{
  "n_layer": 13,
  "d_model": 384,
  "n_head": 6,
  "n_kv_head": 2,
  "head_dim": 64,
  "d_mlp": 1152,
  "vocab_size": 2048,
  "activation": "tanh_gelu",
  "norm": "layernorm",
  "norm_place": "pre",
  "norm_eps": 1e-05,
  "positions": "learned",
  "qk_norm": false,
  "attn_scale": 0.125,
  "bias": "all",
  "tie_embeddings": true,
  "parallel_block": false,
  "extras": ["capped logits"],
  "init": "normal",
  "init_std_qkv": 0.022,
  "init_std_o": 0.00432,
  "init_std_up": 0.022,
  "init_std_down": 0.00432,
  "optimizer": "adam_variant",
  "lr": 0.000636,
  "beta1": 0.9,
  "beta2": 0.98,
  "weight_decay": 0.19,
  "lr_head": 0.00738,
  "grad_clip": 1.0,
  "warmup_steps": 486,
  "schedule": "wsd",
  "decay_fraction": 1.0,
  "decay_shape": "square",
  "final_lr_fraction": 0.0,
  "batch_tokens": 32768,
  "seq_len": 2048,
  "doc_mask": true,
  "train_tokens": 272000000,
  "steps": 8301,
  "dataset": "wikipedia_en"
}
MLP neurons of a small language model. Each row is named by its layer, matrix (up: input weights) and neuron, and shows model dimensions 64-319. Each number is 128 + 32 x the weight over its row's rms, rounded and kept within 0 to 255. Numbers have three digits each.
Before each neuron's rows, "fires after" lists the tokens most often just before its 100 highest values on Wikipedia text that the model never trained on.

fires after: " |", "|", ".", "-", "\n", " September"
L5.up568:125144158141148123138117124121182196116144141118139156129067133143129150140062060117118188152113157151135071117149172110100108132143149125141106126116140151071126113107108157136114135178172093098112105121109151125204052091166155152159136154142072171121132159128149157142151135194100122197100145149141143089139104143163119116129170147105082110153078100130136143060171115140114160108169108093149150102108108056154150110123076132197100125138135113142180115104105178076107103130111075129098112118116155121101048102100083164114138183083146103131141131140120089140088157092158081112131154127115110123131101114129153148100090129140114148165106086110119158110092177126117138172124211099119127118113126112153211075143119135080142120106099167075107075134052171198142122168122151

fires after: " O", " U", " C", "C", "O"
L10.up992:129102199148141165072189157175135120109114145095113097158132120137137107115175121128131092104096142169150117080127094079132134131166100090198183110096091161088127143077131046125083124161157120127116148168077153149128091108111134132047105106120094100136132092076151167122124125113117139156090119096132107107102157107067154171133054129092121117152158081125183139089143150103114118113142150123152167074120114081108154171119092183071127133122144073180169148151140147133115149101066079118078115127199091149094120133123136122114167132125212112089130203095139142132123136129129173207101160124079110099116065195154119184164107106122127099119139150125114086129087207106169111071129105136149178159092184156132105038134155129113102136163111141115125145145059145153133091109154181

fires after: " ", " (", " |", " Y"
L10.up598:118043155152142132067109106131089092145113175108126164106126188140125065191109139090071133129143108137149140149154129169189147178120149103133141158123039147165109139132129148082107105062138120102147154095134116147125103083119056102117085144172132110134060153141126129077095169123134144105118120104167122132236121143108105097145108138074083104130128055122106137190175145171133143124157131114139181066119119079116106151157145092120127137144196105157103115162176151156160148151186093145088100109128117084120091126137136145137106096184142143159125166173108117192112201148104126201135086122132141189145083178167159158194187120086183144098090120169146102158086126098186117072130134121133099127147117093107132126179128159120137074081153098128147139161097077102134217135076119

fires after: " (", "\n", "20", "==="
L5.up193:131100164150131143111153169124157126152144135089153079166156178114118149122191154096130060130071076139136102125145114095113132113129177132139095140073098184121091135073140087145110149154116176113152117109118118117154159113097159190127087088119130094144165154151155066129145131139153193113153128109165160160182110067116155133086069164076117138099127118112125201106169155124130190130113094150072070118123154131133103133085130151106100084077148113132063204100117137155147082093155120121174103099171087148133079127126143122174117146115122213071107110110176112142117154093116158149157127114190145155162084154121119063138157113177113162158165158129137122104124116108125143167101083131173141129175165114166126129182107174129109132093163171117109199110074133157123076081125212

fires after: " ", ".", "-"
L10.up60:121084085148150187111122115142094160180138171154107121112122144130114095136116103123150148103131096150097089101130144082184130159165101147127157133165121110171148101127120123094137100161094101157087134138156087126132123090152137164117138144124106143125125138151162089144095079213109128060092108169134122146154090087066119118102065111129129067118101098106147137166141168110100128167151160089051164069098096086132115146150148136161134109131183137111136119105194118169132121129217112079105111188165119121170101076121100115175078114061163160155095125150101215142136181175157170113116121155056135130114134150131128193085118091113149154073096090174136147159143161079201132108153117030144123146171117083153154144087128134099132086144188134130113134167029117144128180076112133

fires after: "age", "p", "pr", "M", "emb", "pi"
L8.up913:117090105129088170059136100145160133135120154126203162099061110158118131146185138063112146103158140166136117050083129075145163080144140147126150089129117113101145128124145122136120139224125079134141114139115123101103157200117145115148160095156113149082140146162115129164080148109138165153111135179149142106111152089136133103096118164162183110148168151080152158115103112117086151160119155119155125129141102167150100133059118098115144162092103147120094197093140088134109092079137173098127099120139133126161108138153094166095143104147117102136119124139211114082110133158148142110178145155161165078124088120132119110120174087110136115080136192201117152132085136154148110088068156116157124120137116104095142117129169130084163139153149170173078130163117163089137105142145152

fires after: " T", "t", "T", "%", "rect"
L8.up854:136063136181136143109198153122157195137144169063133078096102115148105125129086059091130165107126140191131107100139069076150104176119137098087173111143138130174194110108067156186126159124109159162092124090130094097113137061151077160138116141126137072137182129129126125103091158131153124133155119140119156100128115059098115125152111113123142126176141109104137142108136059163083164076153151115121143156144136119095125110156166082083083131102132151191178092105157082174106096135090147169089112168111112134147130190070124136106150151156132116138118145111173116107122120143129070111119148233143100148130104090111080148162089157139153105146133089144192117105124115126118165050158146171157170148158161092137136095124130156155126088066120149116124159199081182109133173089089130

fires after: "|", " |", "s", "\n", " Team"
L5.up48:156071177118101086096096142058162172132099202106162116129162139150080127136124150110132162150190142132123147120166176154145138109083195134182143091156104154125163134173125134071105118145170119114119178079105104047164141075079110152122112084120143135199110118102204157123129111112138104145118110127166125156142215116128207132123117096150116174155125023114108135102115117123085161105137145123106145119121145134128237049125122132122083087121194111135098173083122120139155116170155180137175123122094104107161119061114133158115092129113133104046085130100115131187129200132098178160134142157137120114173112146152089162166166126192139216115142118153132189107093183101143111129130135138157163103162069121186144125091143131113169180160152142089065079109129106127198154113155118

fires after: "\n", " |", " G"
L3.up670:101129144147149092107090121125123126164083098123183098153144113117120125105096146116155105135130122119160075100170103134145072109102191102156151107084092188080106149142155114093176151140099133091219128114118151108148132129156147152137151132117106130145126126068211098100135140195135122162044152138136138161119179150130168158089167149098156108122141070115144152092113155147132190167115125136112144108089103138063164102117138168191086162114119128084153178162100074151141131224120077180144149123115088149147093135140086233144087132071141095050106148106120163173130145125130154143142147165203067156120104098077057141127171132129118181135054128202169174123084130076085092113147159139182153110193148142158166087124133142106104151107139095153125114133165122154136103165144136

fires after: "-", "|", "\n"
L5.up671:129120101129151122105151171134195119122120159088127094129147145146089136126084118112127148104156116104155116108149199118152138125140190102137130142187119212102122079140062159113127158205170101073154091066155130133108128097182155108155105117080152106126087134133166151153135144165189134127139171170124158095097123145104102198139136204110058182109074075089107151110143097138063171139202064123114113087111135148143157079083141157152114107121195087102144129103091193091139076120106120122077085112160130119130051160128133138144108157159158101062082127111145079131119195113174076155148168128144086100102111147066150150136136106100130137136130105174112140085066171057114088130062149084164164130113058094133143116149069147076123142126133128081100108135126113068153161142128224

fires after: "|", "-", "\n", " In", "In"
L5.up486:147115134149170166152076205124171185177099097111154096183074085146127108099092121097139187135112131102141121110196084125222102159118159199132087123085138211134143124134043120114114133173131111139153120083074128093118082099137115103140129079122146099185125152120148110105104118186108118123098102145161125128144102109073141165135123166096133126151120077145144188082149112153089218118160121049097148108100138136151135156146089131171101107149182115147125146131168096098160103159161126103126157175163148111131079124057106139116081133128174109066099182156077162196154193122164143167133158121159097106176096143086113193093123128119149100136113139189145128082126169098128159128091187115196160147145098151160143159132196148086131126139161141109052094131076141149218186158114159

fires after: " (", " \"", "==", "===", "\n"
L5.up908:131110126162172125163105098135145155133124127125075135098131145106101123164073160123163125141063119104133142194110097126120163129119170113128164117177139121139111116137153127187127107156192116096118117129114157053095147084153110123142119102102142112120132142143154129141158119193129127134098125121171134132187198107103144132115144117132117094218148127129082118169096137157126178104160104055058064101115188121087106174071102133205035066100179068149108179142116127106183085136137153143150146055149134163132098047134104112148066143124125170122079099113129129150106192077130129107131112162142099167120129132082105131142181093128131118125133102143142105095194103154155119150133080159114158089188078123108140096165110130234094132135142122122114118080027145168138155151135140

fires after: " T", " Ta", "T"
L8.up447:144120112147163147162197153081136211106146167084153108145152136158142119132149074155097118159096161122098105134087097163089173126136144173055121090128117135098118114067094128146157159101133146132121164118132110099200155130117123061127155106124145172142165093107124136092134139141113141122155069113150200108106183087087086095105133179076122091151125119167135117132174088150132156121202140113128154159137083151102200129089098125122071091120114118173123109103151162103160146142171147141096071086107133171150106128096154140136155119083070139182141206134133112096129108206181159074120124116142151130152067150118129125173144171132104109113130185167168116132176160075125155062132084152139173162116161108166088145124096164105085059096148135092146212124029152152130102135126102

fires after: " ", "-", "\n"
L4.up353:143122128163165210098096166080152164163131177108077103179124141100105131127101110095100165114097117114194097161135115093184117126102098121119126137198111129153073126093116119160131129131141123126083142137125073133122124106201134183198123074091063145130150134168140101084109131201127206114099113155150158182167118137102121146117122145101077099147134138099147130112148091095120164150228095052137197102116137185119138119054142129110125068105128140125174203113161136117135110073156156148064088140154127223159136114100107152160146080130098140125063110207093147142157130102206130183173098160111128133124156083124107110110108148102113098133101117117095130097091104113136085100118118143147186122162068081168189097167135124116156126146176122119090123153066134159138129216110145

fires after: " \"", "\n", " (", ",", "/", "["
L3.up1046:153064141137105123086127115158152092212107131125114125110062146107129074098089141105110157130149118145144113153121162105133173128164201106147118172126138077094101133146102086139112130124112056052059123097119108126164206095160087202095091125135178102131161131112141121156128149197160125130130136164156198184169168116125098141158152115086122124194099068145166142095120166103137136127175118050054108066128152100108186094099128180184123080102146123114056171139098103128172088112163187174141101087105119177159083105120109154177106137149071157105147102149132125121121145058151159143171116156150157116155128102083097177142140075160144112131179078147072129125135116126128083084161120150146175148208133149112111120154062130133101111114133129112100140137070133166144122226123120

fires after: " |", ",", "|", "-", "\n", ":"
L4.up546:128088216130163093134179145094168169186105139110077078167131137109074153071066181114162103149138146095121135143189116142134138106121145140163104163176157161073056162135144107109164150135128073123153123084145101117155129104101147098138125124166162176120105100210186089129135117167140079117088090146139169125134190094080125171120142168123122136151069058162105156124128138097118157129149107093132119109086122071114108116160102099123076141049099169123123138119080112074180125132124143091144107162117167183149130097165093174145138129147174172036094137135089140117121203082125114159126109120104113132164132152146100141118161168163125146139108085112113146062124178067097115134155136179209213161127066110153192138158178125136121135107135153149099123162125104151187087118111167

fires after: "\n", " |", "|"
L5.up715:121112131125116108136134151100166135179099121097116105231105118160141166156096115136091189136107144081117124110152155157161110115097189123132097130123138166136140113133131102191158133185140156098125124115147083101147130140184147101144136159125092104123124120120141175150082127166066140175113154159139144087123183129133146178156150148136070117119067066091097163120134094182059150074179106102115157123144174145141179106087090146129051203111116128102162144071164190157100056186075136153130107150096114121090057134149057145133156111154140107101091158140107125142166137161116068106119146135148128104150126142084102140136146147171136120077128106172098165129116175059123116083148169095162140130125124141145206138152140164152148125122137138104080148160052171162156090145123135

fires after: " (", "/", "\n", "–"
L5.up668:089116169157146139122195132110124111091147153148165168132145166125120110097144128078149153147088118150074120188157129100132160139102158113125096112137165107164122138168167094122141107083122088076158117147132086095187173054163099136103081090125133124150118164142150138117145126211150154158172195115134167151152122107133115148134070124080146146178127050183121132106144145153066154096121128107066084064108110062115142187082131145177090137094199111128110140110122141158109107131136122086144092145122146142153129130117144146136115069145167128099090117111123127159156205093156093141165106112117105119172089181138093105144159111187123145145157125178164106091133113084155092171162132155152219139171166111145155086170211149193124128154173107108094144125040114186135078122135188

fires after: " |", " 0", " European", "ley", "s", " Championship"
L4.up817:146102121146067121149107069108126124128105107111179149091155123135123087097178150139154108117130188132140099117143183174135109131147144136165164103103095164123079132166128090038154112108141122107147167142157113097115140136116139113120137104164131137176114162082229192091134139108114116174097105123130171155144150149136177132088118141146152166125140047152178119122188138144146169146168117128100089098131115112129163091124080123157085110133229058185081169110099147074148130199121081162009137131090099129122128116122132123184091140099146112129139199098142123174135151143142231092114059110148137150152136153160126159130144135145144187138080135156101109138108186130146140092169134139128151118126081110114128126093100138134109129129177140125153136057148116124153162138184090

fires after: " ", "/", " (", " \"", " a"
L5.up457:119086143111097130137148077103180077089115182072135075140102161118119093147112094087097126125142120153086128168107129135093138133055106134101145120122145121146099121165160133133127127105123125101114104123121214101109161109126152202156136111132172161158132176139139136154123132186188077145107153130161121170152123156205099109096079158164077126169147152142143200090146113172116152098161151110090108147127124107134162112050136186165083125093105150145118152099137120194117081128111144142183105150151150179113088132104136151160079115152125207100111122187101103094110163036144072108136132175130126144135095152099151110130168157137149139152174118129181084092133109148123125122119144157146234153183120072185131072128147153163187108115139132089120172156105078157159108111093170

fires after: " |", "\n"
L4.up849:144086179138114136102105160114155133163063122108096030131126140183134074149099211108106115137145138090142134101172157123135094135105166116166144155141116168068152165141128202118130156173136131133087110112137070151143164092160131197154096116092122137183140094183194081193110173116173152141110144137110120180193138108179158123093148093131136161160117093077119158165176093098126138124117132133111147066138084167116163060121144149097053040100135075124134216128064135136199122123123151128075117135165124132126119100110120165181110089100158154092121136098141088166091188161129208109111185136199123145151119126155165063110172153095105141107121076151124146098120151104090109123081094151223131149133104082153144077107059129090154115125097109105176156043158114126170099156158106

fires after: " (", "A", "\n", ":", " a"
L8.up1017:132130150151125124122159119121123153139139168095131083127089170142088133133167080086166089155092101105162113122165148157144106140151171111127106194152162133119165098135169121119138139165108121117112154132144109086186103068120127195122116121085129155142157133166162135154123145168128152130103118144198173132103186128118115182126129090120102094163132097150115174077155123167103242120188130074122106096065090119095157103105067131184141133123166135170139134031140137142163124167125107105191059155093135147179118122134053162138120194120128142106080088146076149144125187096167100142080109131144167082153087165112114181122122110150133147133087136187164093087064141071137135099162131110163152114197125069118134117119108135152169110103133173126070143165052138122129076106169142